Weights of a small GPT-style language model, trained from scratch on English Wikipedia: 9 heads of 32 (1 for keys and values), RMSNorm before each block.
MLP neurons of a small language model. Each row is named by its layer, matrix (gate and up: input weights; down: output weights) and neuron, and shows model dimensions 0-95. Each number is 200 + 30 x the weight over its row's rms, rounded and kept within 0 to 999. A neuron's up and down rows have the sign that makes its largest values positive.
Before each neuron's rows, "fires before" lists the tokens most often just after its 100 highest values on Wikipedia text that the model never trained on.

fires before: "==", " ==", "\n", " and"
L4.gate399,198,208,171,249,243,146,172,202,233,201,216,187,262,252,170,177,135,147,175,215,158,239,214,210,227,241,221,195,225,208,184,203,242,220,239,201,200,224,203,246,223,198,201,151,202,145,185,163,205,240,149,211,173,187,204,213,146,195,191,237,208,178,155,186,197,211,209,190,169,182,225,222,220,211,254,225,154,193,184,185,148,250,212,161,163,213,194,220,200,203,181,232,214,147,204,236
L4.up399,164,253,244,209,266,178,203,138,200,176,209,160,290,212,167,230,205,196,215,220,203,200,134,233,194,213,178,172,198,233,184,195,214,176,220,257,196,201,184,236,156,237,203,139,256,185,152,162,211,181,169,180,228,181,212,195,211,168,189,215,163,187,137,224,211,175,178,184,197,211,232,238,191,222,171,264,197,217,156,182,184,222,200,204,189,208,170,163,224,215,200,190,190,169,254,261
L4.down399,130,204,222,193,197,198,173,178,241,176,173,229,243,187,185,211,215,221,195,225,180,210,200,229,232,227,247,210,163,189,180,211,189,186,201,124,168,213,146,239,228,196,170,176,219,123,195,205,191,208,193,209,181,192,185,215,198,251,223,232,183,227,207,137,238,227,246,195,174,199,205,212,205,223,192,181,203,232,256,179,170,204,201,211,184,225,224,233,222,167,185,152,184,184,223,177

fires before: "\n"
L4.gate390,217,197,172,206,234,207,209,185,216,176,254,242,218,166,201,153,207,216,232,250,156,176,219,193,213,214,201,187,206,209,206,233,216,233,207,272,169,235,218,239,218,215,227,233,208,205,155,167,221,249,174,236,209,157,257,180,246,149,181,193,171,160,132,226,175,182,181,170,173,185,152,197,216,200,202,172,219,250,152,185,196,212,222,132,240,188,183,205,135,200,254,197,147,197,195,184
L4.up390,192,247,198,157,189,256,219,224,163,170,175,227,192,192,164,183,209,225,210,275,218,206,198,198,179,223,176,210,225,142,165,225,183,249,255,242,184,172,219,194,165,183,225,226,244,183,154,170,203,178,202,204,195,189,224,245,185,137,195,148,188,242,163,152,206,166,222,230,202,234,191,182,155,191,181,198,207,219,196,160,201,166,193,213,263,186,212,230,192,204,242,201,124,192,212,209
L4.down390,196,187,189,191,179,219,226,183,182,196,245,221,218,229,189,186,231,248,212,228,159,180,149,201,216,219,199,184,238,187,166,127,194,234,213,197,158,245,202,218,234,203,172,204,183,175,170,167,157,252,239,205,158,161,237,216,170,175,186,194,138,191,181,237,187,138,229,185,182,182,152,239,199,180,228,207,199,232,181,192,206,206,270,186,266,163,222,202,193,188,233,219,177,216,208,179

fires before: " on", " in", ",", " by", " at", "ue"
L4.gate87,187,209,163,181,153,181,181,215,196,252,257,148,220,195,203,182,203,168,241,189,188,185,204,146,239,194,230,126,193,255,176,256,211,204,166,198,182,228,188,231,238,244,192,200,203,169,266,214,176,200,146,213,157,181,154,174,209,201,221,192,170,245,211,187,205,234,193,168,154,166,238,222,186,245,212,196,214,195,223,185,231,213,207,138,165,240,235,168,168,186,222,240,168,236,219,156
L4.up87,187,194,197,233,235,212,172,283,153,172,207,213,238,212,162,212,192,213,213,231,195,197,215,140,247,225,167,218,213,264,193,194,185,206,265,233,145,173,233,226,207,193,175,221,207,189,231,196,226,206,154,218,193,161,206,189,188,190,209,156,176,193,229,208,206,163,230,159,178,230,237,185,224,193,202,207,195,252,211,302,171,248,160,213,164,188,232,179,181,214,206,143,211,207,230,204
L4.down87,170,149,195,209,185,173,219,153,179,225,183,163,181,144,226,271,256,222,207,165,174,188,241,185,187,206,201,206,141,202,134,206,240,168,171,182,185,226,170,163,183,212,198,181,188,196,210,206,184,224,162,247,136,218,231,211,207,183,219,182,161,212,228,173,186,240,190,209,218,140,187,202,214,181,152,186,194,209,152,213,154,194,183,185,201,172,237,199,160,248,240,184,152,192,243,189

fires before: "\n"
L4.gate373,232,215,169,134,192,205,202,165,180,218,207,188,172,210,225,183,245,152,169,208,207,247,169,215,204,186,218,174,176,255,220,192,148,238,207,240,222,213,223,192,198,219,149,218,210,174,201,158,193,223,238,195,213,180,214,193,208,170,143,181,178,170,181,227,201,164,207,212,171,222,159,274,153,191,228,137,242,248,149,222,217,197,287,160,247,166,218,152,208,197,201,242,226,188,191,159
L4.up373,245,182,166,152,194,206,206,166,164,203,187,210,151,195,206,194,217,178,181,222,216,265,168,222,184,179,238,189,196,250,206,219,186,178,186,227,232,189,210,193,196,195,189,244,150,208,174,166,207,194,210,198,229,179,234,207,190,172,175,153,147,206,246,236,211,157,194,230,169,223,163,242,156,172,223,129,215,262,191,189,197,228,276,179,210,124,184,152,233,215,222,248,204,171,228,175
L4.down373,220,199,197,142,163,228,192,153,150,216,198,210,192,193,196,214,168,196,172,186,192,215,188,182,202,204,225,158,142,206,179,211,168,224,179,219,234,214,213,186,196,177,175,205,216,162,188,208,214,200,226,210,211,175,212,191,211,196,194,198,186,188,213,215,186,193,246,222,134,196,229,240,154,179,252,154,217,251,167,185,210,189,260,181,221,168,140,187,220,165,226,224,213,206,220,196

fires before: " the", " his", "ars", "ant"
L4.gate486,236,216,243,281,251,222,187,173,211,171,172,178,203,198,218,243,146,241,192,163,152,259,227,199,174,190,136,168,149,202,178,156,228,174,234,216,154,159,244,221,152,127,182,185,183,174,228,201,193,231,165,140,188,233,192,206,215,211,209,205,212,219,240,210,186,182,206,202,190,215,185,244,218,158,269,219,154,189,174,182,173,226,205,172,132,207,203,158,149,175,224,149,219,197,202,212
L4.up486,177,192,176,240,129,215,268,188,218,218,154,229,166,189,192,179,182,196,243,238,272,207,209,221,214,225,209,205,176,236,222,171,197,200,181,218,187,217,128,198,195,166,177,179,190,224,204,213,202,243,202,192,234,178,215,189,220,214,132,220,188,213,178,236,218,193,178,178,172,168,199,218,210,198,224,164,191,225,198,136,230,158,188,221,228,204,162,188,188,181,169,245,215,229,184,184
L4.down486,201,194,192,195,191,221,235,205,220,206,212,220,206,158,232,165,182,186,165,208,232,123,205,233,216,204,202,205,205,238,156,202,246,230,130,184,199,185,198,218,202,148,178,166,215,186,215,225,213,143,213,172,202,189,245,207,232,217,112,220,194,141,185,115,172,230,194,183,160,241,149,154,251,232,153,192,237,191,198,205,215,153,281,194,246,186,190,240,199,166,199,222,180,203,202,178

fires before: " a", " the", " an", " \""
L4.gate414,179,234,181,172,227,264,156,223,194,187,241,200,234,188,174,241,153,158,183,178,172,204,193,201,244,195,193,207,213,201,233,191,263,129,229,201,129,185,209,162,187,212,222,211,178,171,229,192,238,213,133,218,197,204,174,243,209,163,222,223,228,190,185,195,206,177,215,207,175,220,187,206,192,186,238,199,172,224,220,174,243,268,231,267,179,192,188,197,207,234,195,235,150,258,236,202
L4.up414,155,224,193,168,172,176,197,209,220,163,231,215,197,219,232,199,158,184,176,185,211,205,198,192,176,192,160,169,197,242,210,194,198,168,240,215,155,177,190,213,230,222,241,218,217,216,230,192,189,139,209,197,159,213,147,192,143,225,177,214,181,206,201,221,166,208,200,192,178,210,174,229,174,245,209,167,156,301,168,207,177,199,211,165,237,193,184,224,239,183,158,134,174,189,124,166
L4.down414,210,232,234,251,226,202,220,156,156,249,226,221,172,200,169,236,197,222,200,184,145,151,167,260,214,242,220,178,162,187,204,195,213,160,223,238,180,215,191,179,209,240,197,240,233,202,233,204,195,184,172,262,178,173,216,177,194,187,173,151,224,223,136,228,159,179,193,267,248,203,225,206,236,179,207,169,203,222,173,171,226,268,229,205,242,252,196,209,194,176,170,172,199,190,190,200

fires before: "\n", "-"
L4.gate249,199,215,216,179,180,226,251,172,173,206,157,201,223,205,188,209,203,187,236,198,178,197,234,192,145,202,234,148,161,192,176,214,173,212,241,250,207,261,210,260,186,160,229,148,280,226,203,189,165,218,221,203,186,257,245,265,190,230,199,191,198,179,95,190,170,214,210,185,215,216,169,186,224,222,182,187,238,229,209,213,186,206,253,166,252,202,179,198,182,172,190,171,173,209,217,199
L4.up249,252,202,241,241,191,239,262,192,131,146,221,195,213,177,182,183,155,196,192,235,168,192,193,241,147,227,238,188,185,182,270,163,181,182,222,194,194,212,215,208,168,215,267,169,229,173,195,168,209,214,213,197,222,255,216,230,179,216,212,221,197,221,110,166,211,176,209,217,276,279,220,190,220,203,187,200,250,205,250,188,224,221,224,189,210,173,193,229,248,204,214,194,245,201,187,264
L4.down249,185,214,192,196,213,264,258,208,213,245,197,227,200,168,185,242,221,195,191,176,168,248,159,199,163,177,203,219,135,163,191,225,178,220,207,228,249,210,209,235,248,215,168,211,219,249,176,162,197,231,186,210,192,203,203,211,235,216,206,174,221,126,199,208,175,202,233,216,128,188,187,176,223,171,128,114,271,236,176,192,231,172,220,170,215,172,180,195,282,187,185,184,203,191,203,188

fires before: " the", " his", "st", " these"
L4.gate62,232,215,198,214,218,198,263,149,181,222,192,169,197,241,149,162,182,195,249,238,185,225,195,202,196,190,160,176,230,219,210,261,169,224,214,187,153,184,190,186,192,191,146,239,238,248,192,190,248,158,158,225,230,220,182,209,252,193,198,229,168,197,183,211,208,197,246,203,234,208,230,231,222,249,191,219,179,182,211,221,198,139,252,162,203,175,154,146,180,209,229,194,249,197,180,202
L4.up62,198,194,176,254,177,193,184,231,216,219,192,188,176,205,185,125,205,249,234,219,205,249,212,233,227,242,190,215,189,186,190,180,178,230,184,120,228,167,199,236,202,214,150,241,109,232,204,234,181,135,175,238,207,197,196,222,205,174,218,249,167,174,216,203,182,168,219,165,194,209,191,190,167,193,234,180,218,179,207,189,225,235,166,169,199,154,209,179,134,253,171,219,183,244,145,225
L4.down62,210,199,200,206,187,242,187,212,225,224,228,216,214,194,182,232,189,187,198,172,172,200,222,172,180,189,258,193,180,179,223,182,227,139,199,205,162,213,146,188,199,181,253,219,201,168,269,223,229,209,168,245,205,205,265,253,148,218,183,219,191,208,168,150,252,182,228,187,179,231,137,144,194,224,196,164,221,238,187,183,200,175,183,219,222,195,184,234,189,219,263,243,169,192,237,191

fires before: " the", " his", " |", " these", "ep"
L4.gate257,219,232,216,164,177,190,223,192,210,199,238,190,136,224,188,228,139,258,188,177,217,163,160,173,183,195,170,225,133,189,204,173,214,219,189,248,131,193,197,163,198,190,241,196,225,182,166,210,237,153,226,175,221,178,205,183,209,166,206,245,186,243,164,199,180,192,232,193,134,222,145,216,225,241,176,215,227,192,170,182,176,175,234,193,229,207,178,160,171,176,241,177,173,164,171,202
L4.up257,233,176,220,229,145,186,177,242,190,187,233,208,178,192,167,233,183,233,183,189,171,247,174,184,173,161,215,192,198,176,204,165,235,212,193,188,182,208,241,168,150,181,174,174,239,249,243,222,259,171,236,165,241,235,241,216,227,196,180,152,241,213,217,216,148,186,242,184,165,161,190,213,233,194,194,249,202,293,238,210,231,166,199,169,227,208,185,210,228,169,257,221,204,189,163,211
L4.down257,199,215,237,200,186,196,189,217,209,233,237,208,194,233,178,187,217,196,259,185,172,238,194,191,189,169,233,209,171,207,234,214,238,217,145,210,192,271,203,219,223,188,166,179,187,185,198,223,184,140,215,192,152,220,207,172,206,170,242,142,253,244,227,232,199,154,196,162,196,224,150,224,183,202,236,211,172,209,271,163,214,188,175,231,199,210,233,208,198,253,169,195,232,197,262,253

fires before: "\n", "-", "The", "==="
L4.gate7,226,173,191,189,198,238,236,170,216,212,219,183,206,182,203,174,184,184,194,201,207,179,139,213,190,210,176,245,204,228,253,184,191,188,140,247,188,187,205,202,208,231,156,238,197,219,202,181,168,198,218,208,122,170,193,222,260,191,240,217,153,191,196,222,154,206,185,220,165,205,184,188,178,229,225,176,196,233,180,226,218,169,229,155,218,162,169,181,245,203,206,242,192,143,237,193
L4.up7,187,198,215,170,184,208,197,198,165,179,166,211,253,177,231,180,173,208,154,200,191,218,172,157,177,206,230,203,231,187,231,263,204,279,206,237,201,204,203,226,182,191,191,263,187,193,227,210,241,265,187,250,210,148,268,209,233,212,197,231,190,192,174,261,156,201,195,262,197,206,159,187,138,166,216,186,210,188,155,196,220,188,213,153,219,154,198,161,217,194,241,228,184,189,219,144
L4.down7,210,138,202,220,195,181,181,128,170,199,183,228,178,196,201,178,167,179,234,236,162,184,194,214,191,210,205,227,161,260,255,182,190,202,177,172,230,188,190,155,189,172,203,260,164,247,182,129,234,241,242,203,176,165,221,215,251,211,200,196,182,199,227,205,175,188,217,223,177,187,163,224,177,215,231,153,281,214,170,185,191,157,275,181,199,141,189,186,203,246,185,203,217,172,196,162

fires before: "==", "===", "The", "=", "In"
L4.gate89,218,164,200,235,200,209,191,166,202,210,210,175,204,191,201,242,172,214,201,223,192,166,186,215,184,176,214,236,189,222,211,201,173,195,177,170,157,165,176,191,182,221,232,174,181,176,273,180,241,198,210,214,174,160,201,243,248,173,243,238,192,189,201,259,160,158,181,217,172,206,169,280,219,203,220,204,198,209,232,213,200,199,238,180,216,203,188,141,188,206,220,247,199,173,217,201
L4.up89,201,146,244,176,195,152,110,175,217,207,177,184,209,260,243,202,128,156,168,202,199,174,168,220,162,162,194,190,191,187,222,167,231,219,184,172,192,222,198,184,154,202,208,274,161,172,220,170,234,243,153,204,174,155,183,174,197,286,210,238,163,186,215,209,167,216,221,209,250,233,167,187,146,170,220,199,205,159,216,218,224,194,203,198,199,191,183,147,191,181,266,270,244,199,267,180
L4.down89,263,174,209,152,211,218,159,162,175,191,155,188,250,205,169,228,206,205,199,215,192,205,164,228,176,203,254,235,148,190,199,208,174,242,157,148,194,161,172,183,202,216,181,230,134,153,165,164,245,223,176,192,246,184,214,233,205,186,210,209,154,198,194,238,171,196,239,230,226,192,196,234,167,244,158,182,266,245,169,220,173,221,245,199,200,183,199,171,186,261,233,215,185,194,215,153

fires before: "\n"
L4.gate123,212,238,191,154,168,248,190,187,185,218,211,233,210,220,182,190,157,214,201,203,169,161,196,186,190,195,208,179,241,229,140,214,188,258,201,219,226,180,213,187,230,160,198,203,225,199,223,191,219,214,228,149,182,136,246,230,163,156,182,157,229,191,146,154,202,185,214,246,205,205,194,183,226,187,151,209,200,212,149,208,174,265,177,208,207,206,163,168,198,260,241,200,212,224,208,201
L4.up123,196,208,167,203,223,243,187,237,192,181,180,192,220,179,231,202,204,162,234,182,178,204,214,186,217,201,226,211,226,219,178,198,254,230,217,202,273,163,232,202,267,213,219,183,260,198,156,185,187,211,196,137,183,188,228,182,243,182,197,201,177,274,116,248,180,226,255,200,166,207,272,161,160,144,149,176,200,206,166,236,170,163,146,182,209,201,190,228,186,210,188,177,158,203,217,188
L4.down123,218,270,194,168,166,214,213,160,197,187,129,224,231,197,194,210,216,269,231,161,115,182,162,219,204,194,152,224,214,173,211,194,204,217,208,172,173,185,234,178,205,178,227,219,238,182,196,213,199,185,208,218,230,202,221,170,191,159,224,231,233,250,204,181,177,149,183,157,206,189,227,199,211,216,190,190,217,173,159,176,286,209,191,216,259,149,178,142,216,234,233,183,244,194,171,152

fires before: ".", " |", "ir"
L4.gate73,210,182,179,205,202,179,217,195,170,237,208,199,197,204,197,233,158,215,165,133,230,247,235,193,181,127,197,250,240,213,212,178,210,203,214,214,175,146,204,208,155,227,201,172,241,208,198,172,192,219,207,187,236,240,168,239,199,232,195,225,233,195,232,206,153,203,213,171,202,169,174,220,178,213,209,182,209,215,198,206,190,193,246,241,268,183,232,189,204,181,168,195,185,176,175,182
L4.up73,198,166,250,167,182,195,162,220,168,168,208,215,168,166,219,218,168,158,215,209,194,202,178,175,215,256,214,213,187,190,150,190,201,177,183,159,155,133,209,192,198,155,230,167,226,192,202,233,206,201,172,250,98,204,253,207,205,214,186,185,219,224,190,180,213,201,158,173,217,149,237,214,203,214,159,177,182,161,199,198,190,241,165,131,258,230,221,209,163,160,197,213,206,146,152,247
L4.down73,197,259,202,190,191,127,203,248,211,183,248,197,160,157,201,177,197,207,190,165,225,193,239,184,224,202,223,252,118,209,257,183,213,200,213,149,211,197,220,270,236,190,184,229,181,169,158,185,192,140,242,211,194,243,221,162,240,172,201,194,243,206,251,176,171,202,178,189,221,221,225,233,226,172,218,164,187,230,238,235,136,145,182,219,262,273,229,198,162,143,159,202,192,197,203,181

fires before: " the", " a", " his"
L4.gate404,203,208,198,197,135,196,227,144,182,179,245,246,225,200,202,208,169,232,204,195,188,190,200,180,181,189,218,173,143,208,158,254,193,189,157,233,220,223,173,231,232,191,164,176,198,252,172,143,209,240,220,153,155,241,164,167,186,231,217,254,204,211,182,171,186,206,202,157,182,201,208,240,204,269,165,222,209,150,210,180,196,180,257,182,200,169,169,143,182,206,210,218,209,184,176,188
L4.up404,223,131,201,208,273,175,208,237,219,170,207,148,209,236,211,194,211,186,222,238,187,191,194,198,194,248,188,187,196,148,237,163,236,270,250,157,250,187,138,138,161,162,189,206,198,228,251,175,216,116,158,201,203,202,175,256,218,231,191,200,239,183,192,226,185,173,140,222,255,245,214,170,183,170,186,201,231,233,220,192,195,200,206,215,231,149,215,178,193,218,199,219,163,213,174,218
L4.down404,207,251,217,224,203,186,239,193,176,216,156,232,192,207,204,172,151,222,150,173,203,166,211,164,225,231,228,205,143,197,224,189,218,223,210,248,152,214,257,187,244,214,192,193,224,178,154,206,127,196,178,191,165,192,232,173,169,164,177,145,189,220,224,211,237,174,247,173,239,271,192,205,198,166,205,199,239,179,275,220,196,251,200,248,249,229,188,212,188,189,131,208,211,199,208,238

fires before: "."
L4.gate420,203,196,171,120,181,171,244,183,173,185,241,119,228,117,199,187,182,172,158,175,194,210,160,234,209,174,236,225,160,175,208,190,215,200,201,184,172,159,208,203,185,180,234,191,208,245,183,176,192,204,175,200,180,249,189,179,209,215,213,243,248,217,158,188,200,190,220,150,184,220,193,214,222,184,229,250,240,199,235,155,243,221,183,211,261,221,151,146,189,220,158,179,145,182,161,164
L4.up420,157,224,218,232,201,182,178,151,201,201,190,210,176,216,156,212,213,214,177,147,181,198,198,213,195,192,189,176,195,195,170,187,232,182,229,236,191,210,185,238,226,189,273,219,253,135,173,205,181,176,225,172,178,257,141,187,232,220,209,156,252,196,166,191,270,220,245,212,201,172,229,204,240,224,174,187,216,178,263,171,193,197,232,222,215,166,179,204,150,214,185,154,194,228,253,211
L4.down420,181,208,178,191,202,209,222,152,139,171,219,205,204,173,143,216,172,221,232,171,157,199,168,208,224,159,198,229,157,211,202,190,244,198,213,192,195,173,264,178,243,161,222,189,200,187,177,176,201,217,226,191,142,246,241,169,184,171,176,200,169,192,193,156,257,216,207,183,211,191,242,243,206,268,226,172,207,183,211,197,224,195,166,152,254,177,164,186,190,204,267,226,222,190,160,193

fires before: "\n", "The", "In", "He", "==="
L4.gate296,204,175,163,264,170,217,209,218,248,201,199,176,192,173,187,203,206,169,202,185,197,220,270,139,184,191,202,196,220,235,246,221,170,209,224,176,188,227,215,187,192,159,211,199,197,189,221,181,207,204,232,221,183,171,226,232,235,237,193,195,229,209,124,194,138,249,180,225,223,255,148,213,188,189,182,248,231,171,228,224,205,148,190,191,196,196,147,185,193,173,245,200,167,226,205,165
L4.up296,207,143,227,228,190,231,154,236,224,213,168,231,189,155,148,186,228,201,207,187,217,187,209,191,193,206,167,196,186,167,230,189,206,191,235,172,198,171,176,196,202,206,202,210,168,202,217,140,228,231,249,227,181,229,186,265,172,248,172,174,222,176,208,264,214,254,199,228,205,227,182,226,200,168,232,186,198,198,198,223,191,189,233,167,232,171,160,141,187,182,228,158,172,188,237,182
L4.down296,226,172,187,170,211,254,217,213,205,215,183,229,244,223,184,188,188,222,235,170,138,215,212,195,201,129,236,207,185,185,220,174,207,204,148,195,248,234,173,191,237,161,226,241,171,205,192,198,198,195,226,245,231,207,178,140,187,154,184,224,215,205,268,213,178,179,216,183,207,179,226,181,197,171,177,223,216,190,159,196,208,195,169,184,222,181,189,214,230,214,183,236,233,217,218,235

fires before: "\n", "\n ", " (", " after"
L4.gate435,200,241,249,208,198,278,183,171,150,169,206,265,195,150,194,214,230,228,219,210,249,163,236,199,181,214,215,234,142,213,198,206,177,234,190,140,197,201,171,215,244,196,245,187,216,193,205,196,216,219,175,214,255,183,218,194,210,234,229,206,203,168,240,240,141,185,279,162,182,187,200,177,192,160,126,230,170,183,228,219,206,240,220,185,223,216,190,255,223,225,171,221,213,137,175,145
L4.up435,189,205,211,198,221,266,176,170,207,187,181,191,171,190,239,211,229,122,167,185,227,259,197,186,208,228,193,252,202,151,213,199,220,228,230,177,219,210,182,206,172,199,210,186,178,203,165,207,181,185,196,221,239,179,276,230,215,186,213,224,186,222,164,140,139,180,196,188,216,202,149,135,224,126,185,192,139,189,161,248,208,189,194,242,257,202,187,217,187,189,163,179,184,256,163,216
L4.down435,170,216,166,172,253,182,204,189,188,139,175,207,205,208,190,249,170,193,252,197,206,205,144,192,269,231,132,221,216,219,172,194,190,198,174,227,189,195,185,175,209,183,213,190,175,167,188,145,218,214,213,208,167,237,220,177,180,185,158,203,206,211,182,215,191,159,219,158,194,162,161,226,172,145,202,118,119,193,152,228,236,257,213,181,147,174,239,111,252,206,167,183,199,159,243,167

fires before: "\n", "|", " +", "2"
L4.gate385,179,202,229,154,216,247,140,217,169,227,198,230,179,211,183,243,232,206,263,234,145,146,189,261,156,199,254,204,245,209,251,158,218,208,153,161,236,193,147,224,186,161,175,168,160,214,192,173,178,211,186,227,159,177,180,152,224,222,203,207,178,194,248,229,196,199,214,211,199,183,178,237,237,208,187,210,233,163,233,202,195,156,207,174,169,206,225,227,156,212,215,171,235,183,215,247
L4.up385,199,210,224,151,211,139,196,204,204,201,204,173,213,226,213,173,180,190,211,249,195,165,193,233,224,310,170,195,79,128,222,226,184,213,189,187,199,173,155,267,200,221,122,187,155,214,209,213,159,260,224,188,106,199,238,216,238,237,217,164,225,200,157,215,197,173,242,163,224,175,173,198,230,175,215,241,148,170,191,212,208,187,207,189,261,193,222,194,256,187,185,203,227,175,208,218
L4.down385,144,216,169,138,251,200,228,167,235,205,217,200,242,184,218,158,205,197,218,217,203,181,182,175,231,184,164,212,180,202,169,239,215,192,211,196,196,249,215,218,243,164,180,213,203,243,257,190,216,237,170,176,208,200,250,186,185,197,250,188,206,226,247,188,208,160,241,228,193,198,184,193,221,223,188,162,209,150,222,197,231,203,245,257,282,199,173,188,207,193,199,185,192,175,148,179

fires before: "\n", " The", " In"
L4.gate343,234,221,239,190,182,246,201,150,198,214,196,208,183,158,206,222,220,176,201,181,199,253,176,221,207,166,171,205,211,192,174,230,209,203,188,231,247,162,227,182,171,204,227,220,196,188,161,219,176,228,244,186,234,196,232,199,223,190,177,148,165,136,240,264,208,211,217,185,189,171,193,229,181,131,244,154,202,278,166,212,189,204,242,171,212,230,186,167,202,216,244,245,188,203,244,136
L4.up343,192,179,226,154,197,170,240,143,161,190,159,193,212,191,225,182,227,201,201,241,208,214,150,210,180,230,215,207,211,260,166,202,173,178,207,246,176,194,183,131,187,218,156,215,191,172,209,156,236,165,221,216,221,216,200,241,222,151,234,176,160,205,190,206,228,117,269,202,156,199,183,196,207,196,189,179,205,253,143,272,222,175,215,206,235,175,159,201,214,184,225,235,199,182,191,179
L4.down343,225,178,195,150,167,207,250,193,162,169,204,192,190,153,173,174,270,159,189,193,190,221,208,204,176,245,246,160,178,210,200,189,204,172,181,178,218,245,197,244,188,192,194,186,186,171,205,164,170,235,172,194,217,196,233,236,228,232,214,182,164,190,228,211,177,196,246,200,142,204,170,199,211,198,235,176,240,196,234,162,184,160,261,192,208,162,206,163,149,202,216,193,178,188,234,173